config = dict(
    hidden_size=256,
    num_key_value_heads=2,
    vocab_size=4096,
    rope_fraction=0.25,
    qk_norm=False,
    parallel_block=True,
    init='normal',
    init_std_qkv=0.0324,
    init_std_o=0.00726,
    optimizer='muon',
    decay_shape='pow',
    final_lr_fraction=0.05,
    doc_mask=False,
    dataset='wikipedia_en',
)
MLP neurons of a small language model. Each row is named by its layer, matrix (down: output weights) and neuron, and shows model dimensions 0-95. Each number is 200 + 40 x the weight over its row's rms, rounded and kept within 0 to 999.
A block is one neuron, or neurons of one layer that tend to fire together. After each block is what it responds to, as a language model described it from the Wikipedia text at the highest values.

L3.down38,143,241,286,182,219,224,233,203,169,241,145,195,208,221,254,162,119,214,161,219,195,177,191,184,199,203,160,174,206,206,222,245,191,231,230,176,226,224,201,182,172,161,235,158,150,259,155,215,159,212,258,234,273,199,175,129,185,159,212,119,251,143,210,225,259,165,209,154,221,207,217,202,207,248,200,229,76,133,253,187,198,181,171,178,265,229,178,185,172,209,218,242,183,180,157,279
L3.down252,289,199,234,261,233,165,274,236,248,209,216,130,238,97,252,258,202,245,232,184,142,213,225,141,208,184,196,217,140,201,219,199,192,228,253,174,293,201,222,182,211,178,245,241,185,190,270,147,181,282,182,289,251,237,177,199,143,225,117,182,166,219,211,233,249,188,173,235,168,178,238,154,189,224,170,211,171,163,191,148,163,244,199,155,261,176,141,167,199,160,255,182,168,187,282,245
L3.down512,224,209,187,249,249,189,124,186,191,188,284,79,184,192,179,239,177,202,304,150,232,214,206,238,191,131,123,139,183,182,106,210,206,165,153,248,203,160,163,256,162,152,212,247,140,226,297,218,171,278,236,202,130,196,213,219,122,156,232,111,222,283,195,191,231,206,228,169,151,218,199,146,252,196,238,181,223,161,209,148,155,167,190,206,257,304,212,189,179,182,211,210,162,239,174,211
L3.down947,202,154,231,293,203,221,217,186,230,130,235,178,158,101,257,193,175,220,242,166,166,182,199,228,172,181,165,204,207,203,172,212,207,205,130,178,171,186,244,178,178,196,189,163,172,213,213,231,194,232,204,211,260,171,216,236,163,191,224,247,166,141,185,266,190,249,189,178,204,199,180,162,268,225,151,230,201,125,158,136,193,140,151,196,198,214,161,205,180,188,215,235,157,211,134,196
Responds to: Of inside proper names. The word "of" inside multiword proper names of institutions, titles and works, such as University of Naples, Museum of Art, Archbishop of Paris.

L5.down13,286,206,263,225,241,161,192,179,257,200,189,186,226,168,182,234,196,170,210,188,188,181,223,257,200,169,177,101,181,190,204,160,201,226,166,185,260,240,221,229,179,203,243,249,277,227,194,236,129,202,172,292,159,192,202,160,217,159,192,166,252,144,229,231,153,203,317,214,178,217,233,191,131,205,233,178,207,159,162,201,215,138,205,223,238,266,126,214,213,156,218,223,222,210,184,236
L5.down29,187,251,252,216,168,268,162,137,203,131,174,215,124,159,248,178,179,116,174,151,173,217,123,269,164,236,213,174,148,274,128,246,194,294,230,192,224,215,157,171,212,163,231,197,186,161,179,179,190,198,216,179,223,185,221,236,185,220,137,155,182,190,231,248,238,95,204,194,200,216,182,147,234,199,236,169,227,226,205,188,138,106,267,192,211,220,173,143,203,182,197,209,237,150,173,184
L5.down42,197,204,185,211,179,206,276,213,226,171,159,218,215,201,184,204,210,171,132,220,129,155,193,186,169,189,258,225,241,213,278,120,138,229,174,208,233,227,241,185,208,198,239,195,187,179,170,256,259,161,175,160,247,180,208,212,193,196,264,151,210,247,278,259,153,139,197,208,186,201,215,214,280,245,241,263,220,261,145,176,190,175,138,188,243,184,233,167,172,236,172,195,131,210,177,174
L5.down200,205,149,191,225,206,232,180,196,231,200,187,293,215,255,246,199,245,191,176,161,234,175,128,262,178,218,108,132,161,222,232,235,222,190,238,157,221,217,167,239,191,154,225,218,148,220,204,218,153,224,204,182,213,195,282,161,155,257,198,195,234,173,216,190,214,222,201,209,241,176,186,154,203,239,172,234,280,219,252,188,277,164,202,152,173,170,174,252,229,173,213,237,162,201,276,212
L5.down251,260,126,250,188,193,101,201,162,190,252,202,137,257,194,244,184,171,191,120,166,263,220,147,163,233,193,225,185,186,222,174,197,196,260,158,199,173,208,214,173,193,233,221,230,204,239,190,206,238,119,193,130,221,251,228,104,241,214,234,184,140,219,218,212,175,251,168,177,173,122,224,200,232,158,204,175,81,204,218,203,301,183,225,196,231,228,122,202,181,211,188,170,154,104,196,202
L5.down282,243,203,189,168,260,159,181,184,237,214,225,224,208,183,301,166,134,100,233,149,221,148,181,135,150,236,210,178,182,192,130,208,259,182,162,240,211,143,163,213,201,185,179,190,203,198,191,180,198,238,184,206,221,212,196,244,227,245,238,239,165,187,122,333,222,148,234,262,289,207,182,268,173,150,164,266,231,197,217,251,202,163,176,220,169,169,151,234,180,202,271,151,243,137,219,329
L5.down308,176,210,268,154,231,207,164,185,171,217,263,164,207,116,207,187,189,135,251,200,176,115,197,184,137,155,147,198,190,220,167,181,113,196,192,128,211,216,237,152,232,194,236,166,248,244,264,207,232,160,152,254,184,242,145,219,199,166,153,191,184,155,233,318,168,158,187,160,202,225,228,126,209,133,251,165,240,199,165,157,209,184,215,248,240,183,209,162,293,211,239,229,180,197,206,244
L5.down501,172,213,159,161,205,153,208,192,299,188,170,167,120,194,130,217,178,190,173,212,196,166,210,173,237,256,258,223,175,244,164,210,240,178,239,197,214,113,250,165,182,227,226,136,137,217,223,118,234,176,200,214,168,219,153,174,175,183,212,171,207,270,261,192,210,208,260,189,143,134,174,233,191,196,247,289,179,171,50,210,240,252,176,228,270,225,230,202,174,223,185,226,186,214,175,171
L5.down519,184,99,167,139,214,141,213,164,212,211,161,195,246,211,309,194,205,203,219,170,202,185,143,234,178,231,173,161,181,191,262,193,215,206,148,230,214,209,172,250,216,253,251,158,232,223,177,197,143,305,215,168,157,292,290,211,249,159,190,122,264,155,169,199,187,198,252,173,192,193,248,186,161,241,248,280,202,105,255,208,207,193,98,175,237,161,237,171,215,152,220,90,112,205,215,216
L5.down525,163,147,230,208,142,209,128,272,234,204,118,236,197,161,165,264,216,162,207,247,139,175,209,250,226,207,195,202,169,306,253,287,223,150,237,220,194,234,184,211,214,202,163,248,148,273,240,177,229,151,163,159,233,192,234,158,229,108,179,215,164,172,197,182,200,195,229,183,177,198,244,129,198,199,211,239,207,191,119,171,234,243,128,212,203,225,185,193,220,140,231,268,165,224,226,235
L5.down609,216,202,166,187,194,155,131,197,220,223,258,266,217,140,201,225,154,189,119,204,240,206,151,160,209,162,177,288,191,207,226,276,201,167,256,286,169,209,161,183,215,164,213,110,236,146,206,216,248,237,201,196,257,238,176,206,165,214,212,203,219,145,208,185,184,206,184,249,174,204,180,250,181,306,187,253,134,237,209,164,254,165,223,166,220,200,130,237,290,270,115,155,241,184,234,178
L5.down664,185,170,200,197,191,191,192,150,231,168,208,253,173,133,226,174,97,191,191,155,224,206,254,230,212,209,173,124,151,133,183,143,212,181,183,189,163,219,239,151,258,168,151,237,196,212,205,169,181,191,179,260,185,288,275,213,204,196,150,126,193,175,191,242,271,255,222,277,194,230,172,178,232,256,243,126,226,161,198,158,188,241,142,229,159,249,137,198,220,203,202,273,161,225,239,190
L5.down697,215,160,229,187,139,241,197,165,191,166,229,227,250,256,218,276,172,97,220,217,148,233,182,173,286,195,219,106,221,219,201,159,254,215,160,210,124,214,253,199,151,177,229,147,228,147,188,188,225,147,193,193,227,206,224,156,126,193,188,189,319,188,208,182,195,155,166,209,194,186,193,199,188,244,185,177,174,242,218,158,181,199,179,186,169,156,234,203,188,287,186,177,230,144,134,149
L5.down722,214,234,234,224,151,238,193,224,264,244,97,175,166,195,185,222,121,197,222,188,212,192,233,168,159,217,245,221,193,161,184,192,210,197,186,237,242,256,129,143,155,185,172,252,198,175,225,240,199,177,221,221,253,179,207,236,148,149,109,219,170,191,246,171,282,175,207,240,186,233,198,169,266,161,182,211,251,125,138,242,184,197,249,236,202,190,131,176,175,177,236,195,123,182,179,203
L5.down771,228,255,205,242,167,146,228,208,173,190,158,143,247,236,152,210,235,162,178,185,160,178,209,196,162,191,213,167,280,243,155,167,204,183,208,282,177,208,193,214,163,198,260,152,227,232,185,174,243,170,183,214,136,145,173,206,161,167,217,259,221,194,210,158,185,291,118,270,188,240,179,153,226,225,212,209,214,137,179,183,172,249,141,264,138,167,167,241,232,233,185,168,229,155,179,257
L5.down963,161,296,200,225,197,155,180,172,226,205,238,254,199,204,244,155,241,165,253,191,230,210,216,209,213,279,197,183,215,200,181,172,152,218,286,248,191,144,275,156,180,253,189,277,174,231,165,173,174,215,200,181,200,149,209,266,114,126,239,268,179,192,198,149,219,152,170,221,208,209,202,237,207,200,232,212,243,185,122,145,230,198,128,188,134,197,244,186,202,213,180,173,217,156,213,217
Responds to: Time digits in tables. Digits right after a colon in times and durations in table rows (5:00, 4:34, 2:00), and spaces before numeric cells; weaker on commas in place names like Phoenix, Arizona.

L4.down529,199,184,185,139,200,218,172,286,165,141,198,125,128,203,165,183,233,171,161,190,192,189,182,189,193,208,143,217,217,152,303,201,199,220,199,171,228,270,181,256,157,188,226,136,225,248,184,139,225,220,184,176,168,252,104,208,211,160,195,141,241,178,196,194,208,253,160,187,195,222,165,217,183,140,220,131,137,244,225,224,172,215,173,242,94,235,208,223,254,214,129,181,250,165,272,195
Responds to: Table and infobox separators. Pipe cell separators and colons in wiki tables and infobox lists, especially after header cells like Turnout, Votes, GP, or a Website or Studio field.

L3.down207,252,236,236,203,261,262,152,200,210,219,191,221,165,203,161,263,239,151,206,117,161,181,191,194,170,203,211,169,188,244,233,264,185,252,205,156,243,97,146,216,203,205,297,122,238,244,230,204,249,259,196,203,279,178,179,205,151,200,183,185,203,131,221,231,221,220,174,153,193,172,202,296,227,218,202,165,225,256,107,191,202,194,200,203,256,211,194,279,183,179,238,235,178,225,208,192
L3.down548,206,186,171,181,265,213,251,286,199,193,184,224,161,132,202,229,181,187,131,130,193,206,286,190,198,198,220,235,236,275,205,224,191,252,271,132,204,126,163,226,165,185,209,179,145,210,154,238,172,241,173,209,216,220,228,123,206,231,164,202,223,283,172,202,275,145,196,227,180,193,135,304,232,218,295,243,125,201,173,253,253,164,197,184,201,225,240,248,228,200,239,239,149,228,166,184
L3.down669,158,188,240,213,176,147,201,240,205,143,167,166,282,192,248,205,198,187,190,231,227,216,136,133,216,189,143,185,169,210,235,266,201,218,258,207,168,170,255,199,216,242,224,243,191,170,196,228,267,156,181,188,172,250,223,277,191,161,185,234,198,210,238,244,208,179,184,214,233,199,216,151,154,205,200,240,214,161,178,207,188,190,118,191,194,221,172,224,142,192,171,220,223,208,222,126
L3.down693,235,210,148,230,137,162,121,210,235,243,163,159,175,226,234,236,271,191,154,198,139,239,200,126,196,162,179,206,234,235,190,215,219,179,168,234,259,293,89,244,252,294,241,218,263,167,238,272,147,210,170,215,249,225,159,198,178,257,264,213,210,220,195,180,238,124,131,166,223,215,215,282,216,176,125,167,156,181,294,218,127,162,219,272,199,263,269,170,228,197,239,126,134,234,141,176
Responds to: Sports stats table cells. Blank, dash or number cells deep in pipe- or semicolon-separated football stats rows, e.g. "| 0 | 0 |", "—;", plus "%" column headers in election tables.

L4.down696,239,159,153,160,167,174,250,222,264,231,123,238,155,179,194,184,176,237,225,221,238,171,174,177,211,144,267,230,200,230,245,122,193,163,181,189,231,252,183,153,259,223,197,241,199,174,223,166,209,168,139,171,251,141,210,240,226,170,178,228,220,192,219,166,112,215,176,217,206,166,187,173,187,148,153,227,199,187,226,146,234,181,151,279,183,71,202,186,168,222,200,189,133,189,222,198
Responds to: Coordinating conjunctions in lists. Fires on "and" or "or" joining nouns or names in titles, lists and pairs, e.g. "Gold and Silver", "Regionalization, and", "Modeling and plotting".

L4.down41,128,182,219,229,201,237,176,260,328,173,231,128,205,167,240,237,180,217,231,221,218,174,154,183,218,195,199,207,145,173,206,156,212,167,209,225,258,219,149,193,186,215,234,210,267,134,228,230,185,224,145,175,194,181,206,205,192,211,248,201,277,221,215,222,168,200,237,187,126,212,194,310,179,246,202,174,219,174,284,196,232,128,222,236,209,238,123,171,250,222,204,178,176,226,197,204
Responds to: Sports stats table cells. Space tokens before numbers in pipe- or semicolon-separated football statistics tables, often late columns like totals; weaker on " a" and mid-word pieces.

L5.down24,156,211,225,203,159,221,252,106,245,187,131,215,193,150,176,256,162,223,217,215,190,184,229,180,134,192,234,176,200,231,202,182,178,300,258,237,198,231,245,241,245,155,173,225,192,158,120,239,228,233,154,205,228,158,176,204,190,198,223,187,221,201,214,210,160,249,140,235,162,201,247,127,222,142,141,180,176,177,212,149,223,233,213,270,223,187,200,142,133,178,178,129,199,189,173,229
L5.down171,230,208,214,209,202,126,126,252,185,153,163,194,254,184,217,219,204,104,232,196,204,275,262,203,146,242,209,179,220,209,175,196,192,111,140,234,218,218,201,183,220,188,171,145,276,175,159,214,220,245,212,143,209,120,215,208,253,277,183,172,235,174,214,221,242,213,214,234,209,179,274,208,214,230,149,172,253,225,170,245,135,186,218,186,239,167,228,237,174,177,113,227,272,249,176,165
L5.down173,197,140,253,209,185,172,175,150,229,216,238,203,249,212,217,172,185,167,197,157,270,218,169,215,231,105,264,95,179,234,267,272,188,221,228,282,196,237,238,159,227,207,266,171,211,186,251,187,207,186,288,186,192,246,187,202,248,155,244,237,277,276,202,204,243,202,242,225,190,218,206,180,210,237,231,148,157,271,238,201,168,211,191,196,124,213,198,149,277,193,253,227,174,179,189,263
L5.down189,204,210,201,286,167,229,123,232,218,283,131,216,127,146,166,113,259,244,167,247,215,208,212,250,198,195,135,203,112,224,233,170,231,202,169,205,177,276,189,230,260,212,199,181,225,208,285,181,197,244,224,244,116,179,252,156,131,200,251,200,204,172,187,196,163,209,155,213,215,159,206,214,209,201,152,196,300,251,179,215,136,252,194,169,225,262,164,221,195,208,200,248,111,239,184,204
L5.down234,261,197,192,169,143,208,235,165,164,188,194,163,162,181,165,175,232,160,240,221,172,225,159,156,256,240,185,185,197,202,149,179,201,284,236,169,173,184,153,140,201,198,151,185,200,269,205,225,219,295,252,183,156,236,200,208,246,215,151,148,158,181,229,104,217,222,186,306,244,228,248,249,230,178,244,148,218,290,222,244,161,242,182,240,149,214,134,212,209,185,192,180,216,237,191,236
L5.down322,285,224,204,186,251,238,156,179,268,192,207,208,186,156,231,190,235,127,199,180,204,183,217,206,157,166,218,272,214,175,164,175,143,288,194,231,203,179,181,258,301,131,173,164,207,242,172,181,167,148,239,233,146,228,95,279,147,252,177,127,203,205,165,193,183,211,150,190,222,229,172,181,228,262,167,166,250,241,213,202,197,147,246,161,197,270,153,201,186,135,196,171,229,174,191,203
L5.down323,199,209,241,160,222,191,194,185,208,169,118,221,221,149,296,192,136,176,241,174,228,224,250,135,211,194,148,214,310,233,262,281,202,159,153,154,192,227,200,180,229,228,169,194,266,120,192,195,201,258,184,147,156,189,148,180,191,166,221,207,135,176,243,199,257,251,312,179,164,189,165,285,143,227,242,207,184,193,172,153,169,153,114,96,147,232,120,200,249,244,207,181,195,223,231,207
L5.down389,206,199,190,263,158,171,280,203,150,194,113,208,173,194,216,202,204,131,234,220,154,146,284,176,203,169,271,221,228,212,155,167,201,210,168,266,167,304,248,211,220,239,149,258,243,193,197,176,210,167,124,224,180,166,142,229,212,210,149,187,206,167,209,226,154,228,249,219,164,141,155,143,169,198,141,108,236,231,172,197,147,225,200,220,277,256,243,176,221,245,189,169,190,182,219,182
L5.down462,196,190,198,172,194,268,222,217,209,222,229,169,136,228,149,191,212,241,261,150,148,274,186,177,156,198,198,193,180,164,187,188,223,186,220,212,196,233,150,250,216,205,209,193,176,182,237,156,211,159,142,159,208,165,194,228,155,165,274,239,258,152,142,237,199,149,202,284,208,130,190,129,229,181,198,198,215,225,247,234,208,204,185,185,204,207,251,157,270,223,180,205,214,167,229,152
L5.down517,258,113,231,214,138,221,203,214,248,212,124,242,66,131,204,282,261,268,285,190,164,194,183,160,154,255,218,221,197,173,202,180,201,157,188,211,231,192,204,187,247,184,230,171,133,185,231,230,191,202,101,197,205,287,135,183,160,256,190,172,219,159,224,280,192,188,211,228,189,190,223,228,192,277,162,168,233,209,240,136,185,213,237,179,205,160,157,203,158,160,264,170,220,254,152,144
L5.down544,181,223,158,226,203,260,175,201,219,203,242,196,165,210,220,250,183,216,244,263,263,195,212,232,209,142,199,168,234,168,135,221,217,224,187,116,271,240,260,231,169,148,216,126,191,240,203,163,201,253,251,262,177,189,216,153,205,126,194,194,118,187,148,166,175,182,215,200,275,212,158,149,107,181,211,182,207,218,264,229,126,242,208,113,173,160,200,239,228,225,135,233,214,199,203,238
L5.down607,198,237,166,143,195,238,147,126,226,119,282,178,223,194,231,180,169,188,234,231,218,200,272,168,193,210,196,193,207,204,185,282,227,156,156,187,200,171,199,180,242,228,231,161,215,236,192,238,122,197,290,248,267,205,216,191,247,234,123,194,214,201,135,214,223,201,214,245,87,182,261,170,134,251,180,203,238,250,163,223,192,176,230,183,235,119,182,241,179,177,208,238,168,218,197,188
L5.down644,216,241,240,193,215,226,195,166,171,174,200,166,193,177,192,223,182,231,167,259,255,230,247,173,213,176,162,182,167,162,253,195,203,175,215,175,157,126,208,292,178,203,190,249,263,170,152,222,246,197,199,201,135,221,108,195,274,220,127,186,212,192,223,195,188,229,195,221,205,140,149,183,220,203,205,175,257,168,173,203,157,216,185,245,181,247,131,273,273,126,128,217,170,201,156,232
L5.down646,192,197,208,246,145,155,170,228,199,209,235,192,159,198,227,231,161,218,249,169,209,175,150,148,174,247,222,173,175,166,111,228,134,199,101,153,175,230,199,240,249,265,241,140,161,258,222,167,140,232,128,127,156,183,223,205,200,179,140,155,204,207,164,149,238,116,156,190,245,178,172,198,245,227,203,259,235,198,246,210,198,208,247,201,150,170,233,168,212,110,172,158,207,212,198,214
L5.down754,216,158,149,182,184,221,233,198,107,140,118,194,243,247,191,208,155,184,142,207,156,187,229,223,184,205,186,136,182,279,242,224,207,287,210,258,179,169,316,181,215,192,222,152,235,218,201,160,195,139,176,266,205,120,246,190,176,234,193,206,254,215,224,138,196,184,212,163,238,174,267,208,196,263,202,238,233,186,141,216,193,226,169,218,163,209,238,259,221,201,136,116,223,236,223,185
L5.down769,220,157,279,257,202,156,139,111,210,147,260,242,159,200,236,165,222,211,254,205,201,237,116,178,239,189,154,208,236,182,175,179,228,220,178,164,226,200,201,183,212,217,151,196,237,215,211,172,159,198,228,245,169,225,257,241,167,247,237,162,149,254,133,167,247,186,241,265,198,221,235,179,211,210,183,195,213,208,254,201,199,150,188,183,126,278,242,186,206,191,189,189,229,189,179,212
Responds to: Label-value separators before numbers. Colons and table pipes that close a field label in infoboxes and election tables just before the number, e.g. NRHP reference No.:, Turnout |, Total:.

L5.down43,263,209,182,237,192,219,183,197,146,173,187,121,221,162,195,156,174,227,126,238,245,177,184,158,313,153,177,213,158,187,202,203,170,277,217,182,173,206,212,202,118,260,147,226,298,186,198,259,202,240,169,191,237,231,198,180,145,209,212,219,208,165,190,125,181,188,151,223,131,247,133,215,144,187,171,157,260,194,166,260,164,265,214,198,225,250,52,215,194,140,230,197,195,180,219,229
L5.down140,178,168,188,200,149,241,115,172,177,200,183,177,195,253,197,177,189,165,208,182,207,235,166,229,164,243,140,261,250,229,125,265,271,229,183,184,202,188,211,161,171,183,280,245,175,181,205,164,164,178,187,224,154,77,225,257,239,221,227,175,163,213,225,221,222,168,164,167,258,186,229,178,172,181,162,139,275,255,279,144,288,148,70,206,272,201,180,125,154,153,204,192,207,160,271,138
L5.down187,197,164,222,149,173,211,217,145,167,158,204,190,188,98,271,220,139,247,205,141,181,190,165,195,244,222,202,209,212,269,251,178,243,159,155,187,223,203,207,170,229,233,200,192,252,211,192,203,245,279,220,273,184,198,195,168,159,184,254,171,219,140,176,204,221,166,184,228,164,240,214,200,208,218,159,201,144,199,241,222,220,166,224,235,294,224,170,188,269,187,229,257,153,168,159,164
L5.down298,182,240,182,189,219,172,179,240,184,250,171,209,248,215,254,249,192,292,328,171,184,220,228,155,176,198,210,230,206,219,186,216,261,252,202,222,227,227,170,225,229,145,186,126,208,180,172,161,184,168,198,201,179,191,218,212,124,190,156,209,197,180,194,216,193,167,246,204,219,198,266,245,203,117,218,236,148,200,219,169,194,181,205,196,237,147,190,194,171,178,123,237,188,156,228,199
L5.down370,168,224,203,202,209,232,189,105,228,176,200,226,252,263,251,254,219,207,264,285,114,202,163,243,182,166,136,142,159,184,228,239,228,142,233,219,260,145,224,165,217,213,217,139,156,153,132,240,182,219,112,190,226,208,197,191,232,239,208,223,226,128,131,154,211,201,167,194,174,236,220,184,214,257,184,169,192,206,157,199,222,247,308,228,183,235,183,190,227,221,120,225,155,207,107,140
L5.down372,191,216,149,211,196,266,210,179,233,168,153,243,170,214,208,180,173,160,214,183,203,148,160,196,252,231,199,210,227,171,237,232,222,189,191,202,221,188,180,151,203,205,213,105,166,159,174,214,218,136,242,166,164,178,164,245,163,178,171,219,212,189,247,221,194,184,207,185,223,184,199,225,218,172,167,176,230,179,143,217,209,180,189,194,191,204,281,195,200,214,193,191,163,201,147,179
L5.down379,265,253,197,223,184,209,206,178,234,157,198,194,192,253,238,227,206,118,290,155,112,170,263,227,196,126,236,220,220,188,184,182,239,204,244,237,212,182,198,231,200,136,207,155,217,148,177,131,234,205,171,193,186,255,210,147,148,164,162,209,179,193,245,197,155,216,110,180,241,263,218,215,149,231,231,192,159,287,195,236,137,212,172,290,269,236,154,227,183,214,181,261,160,175,173,186
L5.down567,213,190,176,206,194,288,188,241,127,270,181,169,266,210,213,197,206,190,173,115,220,275,224,273,169,223,163,170,247,236,220,209,221,200,141,223,90,205,250,193,261,161,210,135,207,206,189,127,211,266,185,177,232,218,184,137,211,256,164,262,150,243,165,182,250,163,192,167,112,201,169,257,223,221,279,250,217,175,236,144,166,186,233,189,202,218,281,236,177,152,188,168,210,228,182,204
L5.down574,237,285,222,223,181,179,220,159,280,148,202,185,196,138,137,227,152,192,174,156,219,167,132,172,289,173,194,182,225,136,169,227,185,162,176,166,200,210,191,235,186,244,205,133,251,243,165,228,163,259,222,179,177,202,212,206,136,193,253,109,174,222,264,168,189,174,192,210,157,211,160,191,197,239,158,252,199,194,244,274,172,213,251,258,229,248,225,192,186,194,234,164,145,189,217,226
L5.down598,201,161,147,187,267,213,180,290,177,129,185,170,258,226,208,168,222,85,202,157,168,145,145,204,242,156,184,253,191,226,222,182,149,215,265,164,147,203,234,152,206,237,291,189,167,162,129,212,265,189,222,199,197,254,281,136,213,209,188,224,191,228,142,211,192,213,230,135,144,175,229,194,288,155,242,220,206,222,247,174,242,210,242,237,225,263,155,243,192,161,203,225,225,218,179,168
L5.down675,238,120,141,163,153,273,132,247,195,233,179,280,184,173,169,210,208,193,215,183,218,127,225,207,184,246,160,184,244,248,181,241,213,218,201,202,249,165,214,195,286,289,201,189,158,247,154,164,137,240,252,167,261,208,192,232,137,205,221,203,204,204,122,164,288,204,162,235,229,263,185,203,220,163,175,272,172,187,209,166,113,171,236,259,198,166,141,268,254,218,183,195,211,146,166,326
L5.down702,176,125,172,172,153,191,171,262,194,186,252,198,209,196,199,203,202,175,245,250,206,226,191,123,286,226,156,178,213,222,247,236,159,145,156,208,205,224,196,156,181,232,143,215,186,147,183,144,190,196,201,199,180,163,229,179,154,194,232,216,175,196,273,149,219,235,173,211,208,140,221,270,173,218,188,221,169,139,147,199,149,222,192,197,185,235,224,275,237,180,153,194,167,231,194,195
L5.down733,196,104,181,236,219,249,205,203,213,98,197,269,264,181,241,195,229,257,182,123,242,181,190,178,163,223,242,224,252,197,267,236,224,233,188,230,203,250,168,147,256,210,217,158,150,155,129,173,143,200,215,226,272,248,157,125,176,151,181,241,232,215,206,215,263,198,171,163,212,234,191,187,172,214,209,179,285,175,296,182,238,213,265,206,243,214,139,203,233,162,142,249,172,188,244,149
L5.down864,242,138,206,251,168,230,217,233,176,277,241,242,242,219,251,216,194,180,198,268,176,208,154,203,241,150,285,246,148,245,216,235,200,195,211,174,230,132,264,255,199,210,171,249,236,176,203,230,249,179,236,197,248,262,145,186,241,234,213,176,205,232,210,186,210,248,214,226,135,217,195,202,225,205,191,183,188,258,223,219,231,154,204,229,186,144,194,142,193,213,158,248,153,253,240,164
L5.down939,194,195,235,188,192,182,169,202,157,188,164,177,247,185,205,227,212,215,185,193,185,123,161,171,170,158,216,216,191,157,177,136,198,249,127,232,157,151,200,231,216,206,193,210,144,156,230,220,195,143,331,146,141,174,192,277,172,170,199,155,263,198,179,243,256,221,272,258,228,176,136,216,200,230,125,228,161,221,204,299,284,223,225,190,174,235,141,196,172,249,208,323,190,188,194,135
L5.down955,170,172,174,222,198,221,220,148,184,137,218,184,205,203,245,221,219,211,216,244,202,276,205,204,238,184,155,236,232,134,155,190,169,232,239,140,232,183,194,188,222,207,200,162,184,168,226,178,192,204,237,201,230,221,130,187,152,262,215,225,191,201,193,238,251,252,194,203,187,210,139,198,169,174,155,215,205,158,172,163,125,259,173,180,239,195,213,259,227,150,261,230,93,197,159,188
Responds to: Title-internal connectives. Connecting words like of, and, &, for, to inside multiword titles, headings and proper names, as in Wings of Courage, Love & War, Battle of.

L3.down103,272,196,233,202,107,229,213,210,164,188,176,237,225,195,132,189,188,221,179,260,252,266,211,122,182,131,188,235,273,247,155,214,223,117,117,238,190,213,197,235,281,185,177,271,207,120,85,101,166,169,204,155,259,174,179,243,232,244,192,221,233,215,210,255,155,210,228,224,102,190,152,168,246,231,226,149,184,186,205,216,179,240,199,265,253,200,158,215,225,213,180,173,162,207,240,154
L3.down151,217,221,154,255,173,210,259,256,196,216,216,196,194,203,212,166,236,226,157,159,207,135,233,195,211,219,199,258,285,215,152,270,231,225,169,191,196,153,233,226,164,213,198,147,189,177,259,184,229,180,232,250,212,168,207,185,209,209,220,179,88,165,113,190,261,216,219,323,138,222,194,161,191,173,157,239,166,144,238,148,226,209,183,205,181,264,147,253,205,180,243,215,163,194,183,257
L3.down178,216,174,192,236,170,164,209,189,189,194,149,211,186,249,261,278,192,137,217,180,175,204,162,274,195,190,154,209,200,224,174,186,241,225,250,183,211,203,176,196,178,182,220,203,219,211,151,234,181,230,222,199,189,155,158,198,182,274,173,130,203,263,208,231,268,144,275,258,257,112,145,145,220,245,228,163,206,158,221,214,214,175,193,113,205,206,129,181,233,148,188,228,183,180,115,223
L3.down182,158,152,215,227,204,161,210,238,160,150,194,205,173,218,254,155,116,229,123,293,246,183,179,186,229,136,219,202,204,246,162,239,188,215,230,166,186,163,244,213,212,180,224,205,272,194,242,203,180,207,201,131,253,239,200,186,216,179,223,252,237,176,194,175,249,176,166,194,220,136,216,235,209,139,226,151,167,151,208,191,215,122,228,265,179,244,198,184,172,174,254,235,245,221,199,199
Responds to: Infobox and census fragments. Tokens inside structured Wikipedia data, mainly three groups: colons after infobox field labels (Family:, Established:), were after census percentages, and mid-word pieces of names (Ari-z-ona, U-l-m).